{"d_model": 384, "d_mlp": 1024, "positions": "rope", "final_lr_fraction": 0.02}
MLP neurons of a small language model. Each row is named by its layer, matrix (gate and up: input weights; down: output weights) and neuron, and shows model dimensions 0-191. Each number is 500 + 40 x the weight over its row's rms, rounded and kept within 0 to 999. Numbers have three digits each. A neuron's up and down rows have the sign that makes its largest values positive.
Before each neuron's rows, "fires on" lists the tokens most often at its 100 highest values on Wikipedia text that the model never trained on; "fires after" lists the tokens most often just before its 100 highest values on Wikipedia text that the model never trained on.

fires on: "|", " Total", " votes", " hold", "|---|---|---|---|---|", " Turnout"
fires after: "\n", "|", " Total", " Labour"
L6.gate1012:495511411476487506469453475467515480476488517481610577572513466500480438482519497452484422476533530486464519480466526533456474466467531444507465497509468427481516532479551421477449526476364452466523483486529500459427526497520479471555550459503515467503419503502521533537474532489492500503439528543479464481574504559525465452534495503513496516468489509450586487502528534489518533522448537487485511581559441568429471507508509481506446489501472555431499460505509557457495509459554486502449455485493396488584463475530542508520550452508509488577535562522502488532425583483482509467
L6.up1012:444505424509513527620547512516453429517483450473563557466568546546504463485536475501480509466447542481491505561514474458522491564493495518519496483525439540466527529483540482550522515503442496444530545457559453451503463513423433494564483492534497559465505482520515438453486510465481538525497456482494494511489516533550498482518459546559463482507461548574465500597469469504544440551525452497440487418467447532454554517452445470457511488436526552443466464517504446483475508508493531476522537456549441543438501496520520526567542437561482436522574486554486512507443583472493500467
L6.down1012:445508457529562441509543529474445452525451481486500511473569539503480512515490446481504488537538541516468488503440478471423472466504469454468544523497554454446558486482450485494531521440497436507467486565497436557573482538489461532558467455597470513529498565464517466504487504414494536584507542530500510518567504513572537532558506554478522509517447463486533572505529468522464561488477490505491474520505535435493430484485561536472473478490489505491460529534468544506450465543497428516486474515493491466486591540464518480556523530565463414482524527591420503523442523478515479482

fires on: " Total", " 4", " Votes", " votes", " 5", " 3"
fires after: " |", "|", " Total"
L2.gate357:509485407536550519437437506494543537590506506513487602593516431526522536455508499476548541528474568547448518516443468563452435520504536505554474513459507541546579426516501416519466581561436474502528452473486549498492515457511499469501472459532526491504473506483532484481512491556483540518428524502507416528544548472474500489545490493490436450525587424500469473510541477452462529544490542514569495551485445507556438477445572517444445486479467449466545485551492418550462489553488530509483477506508564499482522506531523472462548484474583506552514533523437535493462606540548530495
L2.up357:501547453509542511497384489499525579549484466469406503561470483547525574501510472539499486497590481540508478492483541532521517569486417491461471516461555493588599487550488512502477481557516466469498508437527542546531546506475586487462472498497529533491503488477501483538553442590457473458472434501453534533558536539444463465454555454496459478486493475460494465557545549437542562561490481515535526505477513482544502466537519504491497529497452408497523508505453433535499525483524483519429490567530572541474517518533516517501542430479519488553517465468509513479494576436549468453
L2.down357:520489475499503520547517455469416498529498527507487549511503557546581484442490531553473482495482540535521545518504475553571523462463487380460508495505452511395472393521519405521534545535513548473492468529498462554466505479524494475537526451526511542556526547505593526530493480518499431583538444537430477519493466459500560561518528489451464479483511559467611565575485477449517462494513496591543458497520497479545437448517507507508505495509511453504544488527577485508465485497566462516488477442479540386496501468533435564527457490488515524475534443558536529537480504469516424552

fires on: " 3", " 1", " 5", " 2", " 4"
fires after: " |", ";", ":"
L7.gate702:490531503507550433523427511507502410437480485461502507541546458540487486508630514567498496534576549543480498453468596609508513498473483463583476461496499568511583495474506469489481486505476518457529479515419492595559456513533524461479497496466535512454473499552554562445529522505469435419433461527419509469553545550560534533569479508480520498498465507463578472487574495443523460487414508532534481455537399488535503459501481600453426463495528461496555480494426465532470468577513473452465457522510479480517484461463429513583551490508502506568554516486523481513510512595584516449
L7.up702:545584478507425519491475508517586542467441531599507466544498504500496476425433507574445548579484479486505517508488482563531532558527476560532432503481517480504566544392417480542493514513529484464497491469531523524545490542513468406526467503474450519525445454479538543547473472554478514527487498453591463518557539495534490458541522511428557441502571437470511483509499496516490490487473452486467465507468540478533505505432479411500470530490467414512483525530488417533489459486479415506519501472494441451462498506483503429514582519559540456541478528516527479440630509470522551451
L7.down702:475471492487485544519537488461461410526500470475519465444558490496517533544545473472486496490509497522521362508484494500539547501568552575450451493508525551545453499450498420535515502506481446537460507535530511521540480508555473553578507532462559517525498407436501469554505458506543560547561494531508457483541536436518553516496489470533493461469481451615486456551517532531529458483564495485515470459484537457494488445526492479621547532517446553445532523556522451461525512424487417530529552514477478541471520494571460467533528503482535486525483535452544530563512579470512403494

fires on: " Total", "arri", " Domin", " Turnout", "Population", " Eston"
fires after: "|", "\n", " •", " |", ",", " m"
L5.gate507:527576445530512453549509437455495536433490491490543576439568442419450505433471427521472573497464533501443565492518511521441544458514455506549506507514503459546567519536570448416439572490448500526443497487516527489480472451489498490513543476607535517528504534491550486543472471514475508509417492473428476555591589515550470499500494487500548472472457545509533505460474483557508488505433488482479489525480444535539490536520539479457479492547458607435528425455486528556516495552496491477447440529492527564516471528525535499521535554505524502542536481513437441488446556476537509400
L5.up507:516591483541525529544458479429555575548474547471514571524537486417467461427469439496492489502483564464521511502468565465470518455578439428473530481501475501555562512473561479481478540483463492470459568497512493507499541451488496541488477455533550538525515450508478527473507508502517523520489489425521489496568583483488469490480520524583501462481498498453472541501509445552498495531456500470450536530455393514496540576551540493487469532512462483468514430463437487469504508530548508435459461483511559549557416560553557577585452498472495519537563453511421444537434533485580515408
L5.down507:504506482510523544452554535516472509479524440527518486491526525507506511500525539456536485376506442518473432552496484449449492522537520473493569511577506511566528466465478538493511472513484537541475502551528480464512427502517473543463505471526522570509495470477472532473519513500419456476525498551428567483528578546431537500463466572527453450483571439487513532475436406477479515471475434548456510508522477426441513502473514491408498510553423604425452511560419478496531453479520473466470548522424498494499505480453561454516470484548461475505456541495464549478402505491552502542

fires on: "|", " |"
fires after: "\n"
L6.gate236:502505444525559517463411492475518526485451526453530454388488486515432500481491469510503478496442489492427463499495506531493469540439499479575484434481472487558535542541506485496523545497431479516531520497428465530494462468451530494543508582492519493483512481447589541564459498475504525528481481492392475519544514471547478526612493504491456481587496543514603470455400522529483455487427555491517506612521497445482472485482511488535436519459458423497489447491488540503469439494505412447494412464504493485500448424539486436549577458475504539518456506526478491437560549515494506483
L6.up236:494492473498504547471448498447494516481471542411462356399445534513503505476458494497465460468499455444432454529494474531550535538418480511520479502457493450584505514529486484501523574530422495571495545471377489535480487484486494473594491502448514572492516469543583545540474509457511471491490478444397488506526479498510480425541547509552454473575491555558589473517452531543511502490405536513489524501528523470462527487486520497531522490496452479513538425473513547491476480464508468469588438497482489513497488451556528419570605498496468556516435488524574508521559533502553541490
L6.down236:540502463521450434441523571483464535496490464482523473501490498492486483542447487510522501513501529519507517526489477541520532485534454545465479494533452474489489526513487489479550575496524421521460520517483465497457570444526480436498496537426492513510507498534471475557492465530551436483618447528521490533562391452481546500437495509525491527463501519503474533519506565472454523516479532516501443491518521516432557487484513524495463416538531561478580472519493508496555452462512513471591503526468522519513513506563425527498484527574479499520531481549524530499479494499508416479

fires on: " 7", " 8", " 9", " 6", "8"
fires after: " |", ";"
L2.gate588:544536400413518473487508519503551404506507513527521448561510512475511452525554511414510498538501508505552478449551557517550436463431595457518505513475519527438517450412505413508451574472500513458534473492517519470516498528497555480497486555511456462508442437539527501442477512455510574491479498508509512550515528519495543436548442503500433504535443563431457499489460588453528474542501525529513495544531477465445533537518531511526456459444510541494487503439459525466506475560524557491517588412564441521453516487487488546529563449528542529520534504447501549483520517501471472455
L2.up588:485547457421481563539506480466561487501461498520534476476494480507499436568523433492533496505615421570540458516582527523467462522436568415526421453488533439525494556483462456550451450507478460478527474517576542434553521539553503476537490520476496498459394479467513475456510456472461521435503496547542509418525537534516512478513453409519591555542483509471446451550492601484492561590556479524502448471470464536467565530511524537462427494526501439553494460459484440461493470520522442496476532467495514436536527497514422495474554536490535550545461527497507503491568566510498470467
L2.down588:530551453491491446506536478429428472528499494577457418471489544491512372391511484496461475473488484488556512573546503447572484525523521442457387543499549538528462518497469541527474500548535402472497558460535589519471465517487524529493379512439507539541485492504519507458477428451507549499557530531484504491532569477516505532509526563490527437478530444463538454501540506465494552480516489534505529477444489466511496539565504486525456520521559550519593652544481457417526474515485544420435550527526538483519508556481532490493513465485472490542536507533479413497509493468475495527

fires on: "|"
fires after: "\n"
L6.gate195:455507454470549527610516456478453405536443478495535519495517471586504438444527488475480555521511530530452517429444444594509502504466502509511470424515480483461593521504542475499494503506482559498495442512466449463512474507475479481476517516519464495452490523441602487502491539472480505534470492519453465481499533511555517488519536479515573489516483473459567479505506478410537533516518497481497527494514483507480459506490403478531463472497465498470503448496499449479446529465494470501489452466464436517490535477463494467507515502515473478565511503532495514496532536538530525491
L6.up195:491428520489547524500491492501502498498452488439563535471482483479555518469489554497489456495467474531469498438494443505447588456542493479449474447495440462517541529445532498460569515516485473452572499471438564550539555473505495493454520489492477523532513443467550442527529566506542453471505463485483516549492534509477476487423424460531474494503565553513543516478473569452561545527485490617467547537488446489442500474485493486553514563490509495530502432469490440492533471487558443493496487535495493563461519542505506470526445491428500516581515471460570538482446553506535498543
L6.down195:512484493526495427496532542561443523521532532479530502460471493487515473500510495488460492484500550492553468544524475566503532494535497500442521513550482517464478533430484544502562541518550522555447534558539486489466509480526505527554451526466505516506511498488479480576518449504513480547600488558462541458510424434493597548463478426523526518495464452522471477480485492543438518505504548508471411500503556468459508509520503510455518536587486530465562459522537517483527530447480495474536455492473518540510489485482464524501498491521437475508542500544500473587372451515506491525

fires on: " 3", " ", " Away", " |", " 6"
fires after: " |", " —"
L2.gate474:499511466528530511515472524535455508502448510444516584538488481434478503544505469519527459594511538590574529494490460525526470542533500482554491520358424646485521480529445464517505605547459544465493503542486498542552498538514469502477478522495485527514484479407520561505476524541474488485472466469472519479499503471489542462512511504483512507501523485434496502491471561464516496533517511446539590495461476390491476525498480495422452526525458514533478475487505410521518512503515468448524456517486497480487506456572494497518509502532513432545525533500461582467560552511504463542
L2.up474:553552477530475450473509549511493493498495436558511453438508500527490497533506472561379542455527501425582527491538569484584530516506492462487471482472504496451496548519473532492479525517489524476433584486510445502506484537561549448521480533447498482481498567467492457570451532497516441590491464517479518497531447410471470559530522519524466478527467401487571501613481528476525481525486504427538485503498497478536527488475442445552530569507462538527521481550459539468543456533488523530425513503542472511584469544476475447499535516508515377537601444530611469492521464432514388524
L2.down474:454519538528452468485559533509488450545426500561441543458487397496466421506519508463546552524525467468509583482554429429556528473386584475503440493538473490516524421480528507503492529482463457564477477495527529560519474552440423456478445498481512548517497465394513472501550528504489509548456511492477535439504503517515507477463484465560498557446486498532481488519549502537492518390508467535512529514479590477474575510459600485512476566517442549522521527534502555480470486602466525539497498480566553476504455421541468555467549496469529449526479540537498543502431532489427474464

fires on: " |", " ", "i", "o", "ik"
fires after: " ", " |", " Ch"
L2.gate335:512500428496520527430481566486495491545493536459513522564504407483459479501571522502485375607486488510504494508461426598547517484519521466513509471452456577472556432482489432445432517517474527502492479483524504450446548516543493483540489493566545431533475518446502525487458518538469524521393455493495419503525451496515490467507493471523436482543457478438481474482471497445542516561531540442525524514517415499494452515491443450480483532513475502500486473487441470488487555502491459459508476536527464497501511444507486429630523493499553447533523546445551515444573512515493461460
L2.up335:487502503530472552470566546475504498598489445518538485528470506457519445429511529558484468477479491511499542533458417505491530548562546451473490449549478549533497541462468521527503450481501472506519513421532551460452584499548448454479477478539570398531543444522508525424514507476533451622497488414525469534532481481546501559510474451472461531518458461468490427507420477486513466482483551435483486510458447474444428483525467575507565503541529491527550523466519502473420533484559479539551485499555509498506543548555478483531505507507537531499524440446511460453424465460481435493
L2.down335:564476556471524384575475545564572440496476477484468499493511467527510484507517530426529525497496472505486435443499493554536467520476586546505483452539487436519490521496573496449521517432504504505472531467511584514493429494515463462510448569468532524572506565462515501458507484499485470535507488500490530556494552541421511437494490527556416547561461450461503510490426542457507444407536494569505533473505513468509511535410471530529481541523504392501459448573393502567448451472507555469512520474561496520524506494448513511613464581506526478487548460560554490544498524515522548526

fires on: "===", " ===", " radio", " national", " international"
fires after: "\n"
L2.gate810:475549484471519543472528454522480466544472539451501529514575510537461516502516511522464454560436476495559533444498540523525451526491548524540436485467425526498568485536549475521421484494527559502496492445481549466530529439484476464519509451571446526563502490442496588514432512530496475408487467468515522481538485549439517435533511465557379494413525509395533490491477530482573489462532514548482508517493490488449545496500452485501477550502482446514502521490523516526496489484548491448478484471475492515489482437464489507545471515561504508475409475476502516495557498456513552490
L2.up810:431525481581543542549523457433472518448490537467434468486468520519493532545491549478491505484554458475546499528420446506584471548506406517521492434503495465530536514479504444458492533507527488528450551475461504528556398497502472506527463492528439516485523539526576576492490520501468498474497476544462465490551448508513469458525510495453495512520423558498420516567528506540421442418427507547499449479514492465538573542479415504502546512515506498480523465515440533491524471516454525472426430547445489503524473448470515533583588460506567459460497486510507562459499497523578495458
L2.down810:516523505497498460425468495514453462484459530502572502518568486475519500442508520448478494488463550483448510489553472540444463472514567519555494503533494475484495508459489437470525542540499527506532478521507551519516508505622522519545482531474491457541497495497511473487517502459450557523529482418451480542457536464507559550505495369539498560504468569409541580517482481425485522482522506485483457559430427575481548446515473503567514500497479509554484473513505562533467547513466475501486530460484562467456570448503523509488516487485435481508505553506445581568475431497403508511

fires on: " 0", " time", " times", " years", " later"
fires after: " |", " several"
L6.gate774:517435476527533483503473500553536521478475478500497496483499496436479581469491518566501515474569509538474478445466447570508478515450517494554520526530526540472514488485529406478548445517477477440479532576485532557460477503485460416505473509511507607496484513433565512507491423528485513505443471458364460579517517542447470482521429491478467460469483514478613462425497476478508494474515467450452483532542496429546446505481472530510500536503490525469538497595464500515526511468414407475488445533563479565457448470447526480644485462454516438571485557482482461490512486503521527445
L6.up774:428405501464445449542495483601501446528552559501511521513433534458598508503509514451535477497502569523498480517460523483526485421472534385535464489523475544479492524443474489522439537482427498502525482526474499566434537495542479491502462457497465542491483457443548502472517508437523447461473461518474510456521531511513488544495468544479519461516496556465504485442417485461482446432517519429501484508533457528528516474536487474571532427528506467470464506519421486487511490472490550452542505511560498524523499535561513566592442488540520459450454460471486519515459497506566499529
L6.down774:491496484526454530562496482516473462443559431494484465479471420548467565467546461543518491547500505502566490465485494498482507532484526510485483487464496430544465468506572565495460532468424475493476525482510463483493511503523568533492548564475515450448435489454577515479537436563441541497493467544458513495535511492484476508500461483474486513523424569525525525512478505498459508491492510443496485396505467540484503577541485468490499514534546478426428552511492462498458501443472471516553517504592480497477525454466472535544483487469548507509465497475441507508451513462483493528

fires on: "|"
fires after: "\n"
L6.gate820:502508462480521508619493532510526509484409514512555618455565492562480525456520501509475519514535470528485545497509425583522570485527511542517481422496436454580611520546537466407496544499495504473504504503511486522469497503468476506553509477561478557494489506445615503585475525492478491535466463511464466512530434492485476490505468463487486508492483489505532465513509544501521493466476479474502483514511452486461495479477418483467496506508551467528525441492476490489425512506522467440516468548457446521479490419497510360559609495545505482535504511503508471470561496489552536473
L6.up820:472501511490480514533464515432521528486534388466539524404566498471499408477517572499537458460479477497446421476493532459482474544502536526458503492485501439510479528447514496526491580553465535510518409488508506519500516483440497496553502543534533498498511469547463505523496482398519558530515471444487507525520521484478505500477457518533445503554603539536536470467431559515447557500427525496458521522548520505443515451487576491453480470441501445538521448465568472552512475445496405573576439586476461508459505460559513390505550518437500460536526478490525513433494570527492599523
L6.down820:484528462527457402451530543540508546482460483471529512547469505505503477554488523497517537528462529460500472526524518548526544465538491478460486493562501512508529541454484487459538590517511530568444553520502491529460549433541509530515462523387496523497520486537491430554513470537531487485601459522511486515511435427458577512441504485548514482453485528540466494526501537532454506522470539498468475528562487518468522539527462508480467476534486565487540474529534444457480508441536516451540452469385491527514483497527479523509506527527434508522531499556501457537481468462521436543

fires on: " 5", " 1", " 4", " 10"
fires after: " |", ";"
L2.gate851:574570457508517577417471501498530520465460485490514574564528481489476517545601458499559499554523550525520552460488570540538427543532485453538501449440521552564579503437507474516503545511456440522511465471573516471521511522583529466504509517465524491508433473435514509477475519482507490522439502434553491544477483563511523518455507507462412444524528443466486444443501587445459517524495574500521515559474474532504579528548482446569418528467493434483509508487472432557519451562475463469468494595556480452530531491537492537572558473509539525574499540497461501493488607466529543452
L2.up851:480539511532448510476522474471549521499424491514495450592464498531518445547451501583482464524553534557538514482495425503501479566509415537547411512482517495480488497454461476547537507601462506493461467554504449461585496581501550459531422464452461475454517481476514519511520422552466518559491456513453490524586497485440520472536547483484494468507520466558466469562481496437468476555481532489515482474496469514522494483529450524393492579531485461460545519514521433533515494470548497438410499552480567485486526505439555517440509490493543471502390518556536481453479594469479513436
L2.down851:563531499436501542456451482478435489434578585563417480421431488441510447527456499421488512476492500485568500513499471511567494433472548512427490530490498552468506525552543452518426557603467493519496508497420420544483503556526511527511454534461498563455497463507536486485555458535584495479544494516477498538562550484496487560473457442524478505520463516515469515440514533509442487447469493473530533486420474499556542538498537490543513572498464477405544517447448512479490517461539482472480504442493508564515474490529529468443574482521534510551480528546573547563519488476582440504

fires on: "===", " el", "ri"
fires after: "\n", " ret"
L4.gate469:490511444471495498502540486497508458494503524460562509521501505501437567529476491500472502528523461526550525468505482559482540531511524525612445438529410530488508487493569458414491479423554511441485506495448499487588506503502501441531540521486498461539497416487524536465458495528445435517417466450492423548543490445500510451537505480458517498495522519552517568541533547431532453391489490503518482471543437418514472522520512423536493475525518551525546477547499511486539454574491470470478538501492556457484425488508458528461541472478592489567446474461546513375468485456527490478
L4.up469:479489541444548526422482543467499464479539436478547426502453460504426517494511510530511494533530514427453484444539503487590477528477538459496492473513458432469499516471554492476540535519440537537511557440498451540516510440486508448525450514542506560452525518507499482517527576477504518467524465466501479469571510563416512537519503529476424479514523509538465449521508526501499473478494428509466432519561460481515569472535542495527502436513525545439446515535475542541574493481516440589502523636467430528555494478485570447458569519508495537505512506599437564530496481446524488491
L4.down469:504503527492571429428563453494540527523485523511530417538494522541488523462495510523552534516471506466508467523554490500505509476478437458568544478520509517497572484508500480464483518476537497510517496487494525553573533495508436512492554515480593482519545519468504524501514491523424480444484514392521550426491464558461451411447481462550498557459499478431446521498530481501489525459472539520493520453533481530535420510513524466549528510464480439559462494500449480444485529482490474577518487433471521539520491464491523466541517530525467552527589434497514508552435518481560514428

fires on: " 1", " 0"
fires after: " |"
L2.gate166:541479476518489494433436446505447578478517502514493564529481397534486500533591452510474520575519485477511464500504454541466503468462471517560489510454527548496551499484549485482470508490496550453549434507532480507505529494514504498502467470493494530489466491409486466464483490517479545449455485513428488478456556532535519464543508463489448470539609466449533519479559485470487481526506496530482454503543521562510467566488546427454430476506472461481461472483453424560519494549531437515471453519477490475537512434436452531530560536477517556552416480523503544499510552610504481472
L2.up166:536512511565482503490516531482415641455510498517471498528437425476513465488476416555443521505575526543502452534528488544438507514528474552538458517523544581542535534489519486521526502513507505489516507505519503429504555500533557486437525460477509583474442505500505492481512418522456490472474502511492505485480569507512542512486494488445488473559584517497451482454572441456481436555556534553505463496525476541570529525530551477513449511539483446518487472487447418548515460512484424562479435519519499418490553519537512527407553518499462560559462486506452531550422496545509497507
L2.down166:388521476540484529552520504554452561495512524493439477565554470502516480548533478499448467499467567550499525424430492482493530502492414562525423561490563508510475495553470546523438499551563465482492473518513545468516541423500508553470449429393440543475489434403476550444494488476538508427515484448482542544491521524572561473516572481609462539513430571422503402477517583450521447513491469593404515486470526535462556524462493516546486481543510483458474474499508567439563570442540531521466462450456499567537498472478499545457440453449442532510466527483560591493576471526526478516

fires on: "|", " "
fires after: "\n", "|"
L6.gate990:503472389474517488556488485528455510511535538475487516501466519464547552476534521516474518534511506554482516527471494526509493435539539499570449420429506486523602534456473463495489638509481460456448513522439506519548542510415498491582528448547513518469493489517465487462450564443479505516459516426444476503535493498576453490526504456520414505504525550524538417474492594491550468580447493523478558572536493531468518505503524495466464416513403504492470431500419528523561481511456480483494508634527474561513462471528478503626499495468508484554522516467464516511483530479535510499
L6.up990:479400460445487528594438480490497467493511477460505557394495531522512480505480585457477529569480503528476494551510536473488551488435549567516450508484506455496579518507509434422515516558499514505455508481539485545512473528443537376605511458576500518454487423579506477564517501465475561530493479463423479537538486462473421508455453516556501520495574539527495525561525478502529480549417512512453538454501493531555546488486526439508509494499438521503529468462493456547508513495480460468553527604444525534388471469521512489485515510476463483596516528538484471492484484531544460444
L6.down990:523519500517485430470475500546507538429479512466498459542445508481511456541489516497485505531475510448521489507573530516551555475489495517427500514511501480547554536490507508448536615515499505575484535515473512511464498489531508531517426549409498527554470441553481516552505437483561498540608505488447504524526474411466577520440513495525504498432489512528449505489453488586470479505463544512498449528541473512453543504497439485475452519488509545516568443536498413448440481439514541499552502474414577525496505495538470557488493526522385493501502503511534452505492449507515442502

fires on: " |", "|"
fires after: " ", "\n"
L6.gate576:510472427497587485543448482533533459496443508399557474484508526459419498551451617543511538575517453506453540497520414516513487459445505497588452473515498470515542494479557472481426496551489443507484492518506491525514508488468475446490543491580470492497490517542562478543436552489503572436469482426470456555558507480530461572496501517508453511555537575550521495523537523446504480549465497556421559543535507434482519517496511500458453474475472515450493515483363481527544511530482443482507507536498460538492409447462532442588539481505535475544498515489483482471564534520532474434
L6.up576:450431476525531544576499550540581426481515495429503505462505532467486449534455594519481529499479483475493495482556400486488491397438505456501480466479481437561568453491530535414492533569537491478508470511541505576516546480478473458604491482579485501472517412544557448604479533441530571473507463507417499507519491489522490486429515475565463513538564565567492496499554494467533501579469467594436509501536511410473502519484557493489502472527521537501476470446452459498538560502516479456501517525468455559417427418513547482552522521504501497537478489473491525530590506552510490522
L6.down576:490563481489526471527547539498517586474513511473550514473461444410464516546510502460501472511506552472527480555571517523547524510469457476420556550493526440532558553476463508460489514565525535550434517502506506455513475502508530542505469562458511482538452464543502434561505400480505492550597498537474451486470504455467516466451525463537572530496489512505475473456496491563443505474473520507482438488551468480510544515523462530444460536560527515458538453471531491459512511461501518442514481503472612488512490515548464583456450527510425486486518547507553464495427434480475518593

fires on: "|"
fires after: "\n"
L6.gate387:564533421532476411555442505490505487545430487493530480423510525473469486459569504516480510521502520519450544503562580570518503506489450484576477417477502481543582534410541422440517553533439494520488559518485514514509522499459501463539497498505516535486474510468515533553488526487491421490454519381433461517512488448458463471542519453536502537478479514467482428515452556505505468499430486453518487536510437492487496478526462478469466478476465413517541435503461483468520400541480462443446490594498455639501453511471491446560547494525490465559490524519463431471505510437573518495
L6.up387:519492553499441455542489525471497584492456440466527445445488539462525572482527497510427502488490478470438515577561489413482500467515499524528456401500426471563541551523489545493521550499561509486485589480494514558538554458495481437523465469520446520406565491457491570569505505466551409474532471446495533507441481451441501492551515422532449475475533498522497457479472551528481443531448399488506460493474499442477515530468513481497520464491525472516576457500491520454420487504515529475519520526473514576501477521563500494565546498548467443449489457515510558510515482494553501508
L6.down387:523515515521474436504502548522527552459480546467489444498469537514483490497467483501474520511462542418512517536547520543565559491495481540474525528532535462553553530502518497455481610482523512587439519489489484523467525479526521488529424482389510521538508435570486508562516478511529473514544507538535522523565430420493549519407546493538518523400532538531499504557505485536435488503476539527452476558572490513446505540523463539495494487556522516511531442533520447442484493470477535486557483512403561503510476514536465549493499541529450505484491479549512472514457489485503407522

fires on: " 3", " 6", " 4", " 2", " 5", " 1"
fires after: " |"
L2.gate33:572545410535590509421432560538504481452555481489517583517525461493460492499558444473457498602518521454579500507519447504526443511526414474503548491476490510540542506454500525446474495504460495477471542457397532478471553508538538484547485507487483551523505440468439508479511497566530534486438453493532512552484491471556506535473545461497467426514518508438512502521500542442474510524517527589568526518486489494540484593497526509510469460506478528530472516522449452551473516610435571485453446549500534539535513520550474502622563540504523524565488492502511489491514485498555431483
L2.up33:488472437444492462497480472492506466521512551517507429505487472555523502465520492456547453541570487569492460514525470559578431484477509510546430477462496542510503518539508475533441491579482506484501502530557527543534511623442537433492464498441528529469490507496531494504491491524459521499521505517519492495551520502513559435453468502475488578551500536542501475534528528581510484488580533576534497455486550538508593496473443488519452485492545390522499515494436455537503487494575468476515481499437504462495573467494480476430488578488523446514418484484551559464533491501531534571
L2.down33:464520460474531546512469487557507531552527567501531516449548544464435494558602528503489504545468479531525534534555423499476499479534536521445487547464477595570489480496527506527509471474472462437455477478467554442490533546519482512516486526570482511411506486489511547536519513553520565465547527495437551455532520496560495478454536454523507534491481491508510464483417447484482446508546516438587414538478510613488502515468516512569451494513551456499494427436456528477452498510529507493571496549441487524554541494482535519512617562437530548458468514463507541542513490510533552548

fires on: " ", "ia", " |", "ate", " under", "ires"
fires after: " |", " 0", " requ", " X"
L2.gate694:486486449517563537474429453546520517510489456483510526489540409457474490502586562501547474537513447538577495467538436545556523492505548443551508505445494564488541538504525447484457571499484540497531438509567460528540469506493486497588457540536474418479415487477525519519460529455476523536444471523509440419519475437430510471504482469456432484519494461469496475503495537426499493548456491473512552494513482486499485530510544493453427526492494491431476436505490434563553520506460391461468474532439513547484489445523502423517524541491594572512499505494507551472514527517427470477
L2.up694:514487525561532561515455470539519506482460449528522469459547516448506458439485554548564519472441468501586476494500458454506551480576545442465545506530526494513474573524428486490519536461454503524518518530531501537544496517482453509508480576471507411445464462529550553572495550473536466546542508492521515446486468405448530487442561501463446508465496507511554474510490530497476500428496521524467522463494542469514440503528541594482514455459530557435531480473493478614550507482518409545490520514424515571484499539479490499493477555506532622467501512524518519503482436479423463555
L2.down694:485510544535523427521517521506473476505475493490425409564485503454501497506471491525452538518616501436453544423435457509462469569562514496496569480510449448523518530492475473545398456505475479477488433524469549458555475486438518483493524511536550483494540564589445498508514521486548526475502434562506539470536514491480484470487554492474439548453395476517443511503487511486483506482482506534500519611580511478537600550463552539534496473535490507543495509529478468529508569566507486486460508541551424521549482503471476491403504506490515502537502483525515514482496535494444505528

fires on: " Total", " •", "|---|---|---|---|---|", " length", " average"
fires after: "|", "-", "\n", " |", " Total"
L5.gate112:445510467533541540516458476503522587508447560475572467530505463524540523537530469551494487515564424543450510441474518509471514509536531572554538532462524516540551382446521463496473485573402464524447520520482483454514498430469454515534482496564500503451484503441576487550522530440527480506431534461514476483464500455528541468501519526472472506472502461515497499605532501522575554552441502449514497537588463500487524510501526564495429490500455432402477462565485455500499474495423455482484502510513484545489446452565529552579555485494576463588526512490410482510475589523455495449
L5.up112:486467502478522555479489447471538580471515503447550606477461456491546457476522435484531491513540384515509441524515494514424482475445514450536502449541561470463524545509539484481558541490477543461521484493475481493531529509449487504467432454533440524561457507494537471447486507457438483501456387482465499511481535533428504517521477515477469442474454424469560536457514536487479440461514444575479442549460450505505520545528548505496472491500457508533452407466520493614517514465457447444550420550526522476495537576479503545551429505457549593512480549600507467514495513520516627498
L5.down112:466490519495480444527522511509597530515495493458517480489474548471510474493514449561490535390526506436537530522563602481542520568514470579486504518532510513489412451387495496517459483479521556491470516507550488408549454455432518493533524517537462478433520464437446544409535505486516454577541445525493509466506490525471535558471531533506480467515541571493456475521497481501487456486511411479494477554509491482500467418540488394530560508494455523475493484486495493486464502464482484463458505503501514497517509453452439486490402478528470481517502476515521487520506552486545535467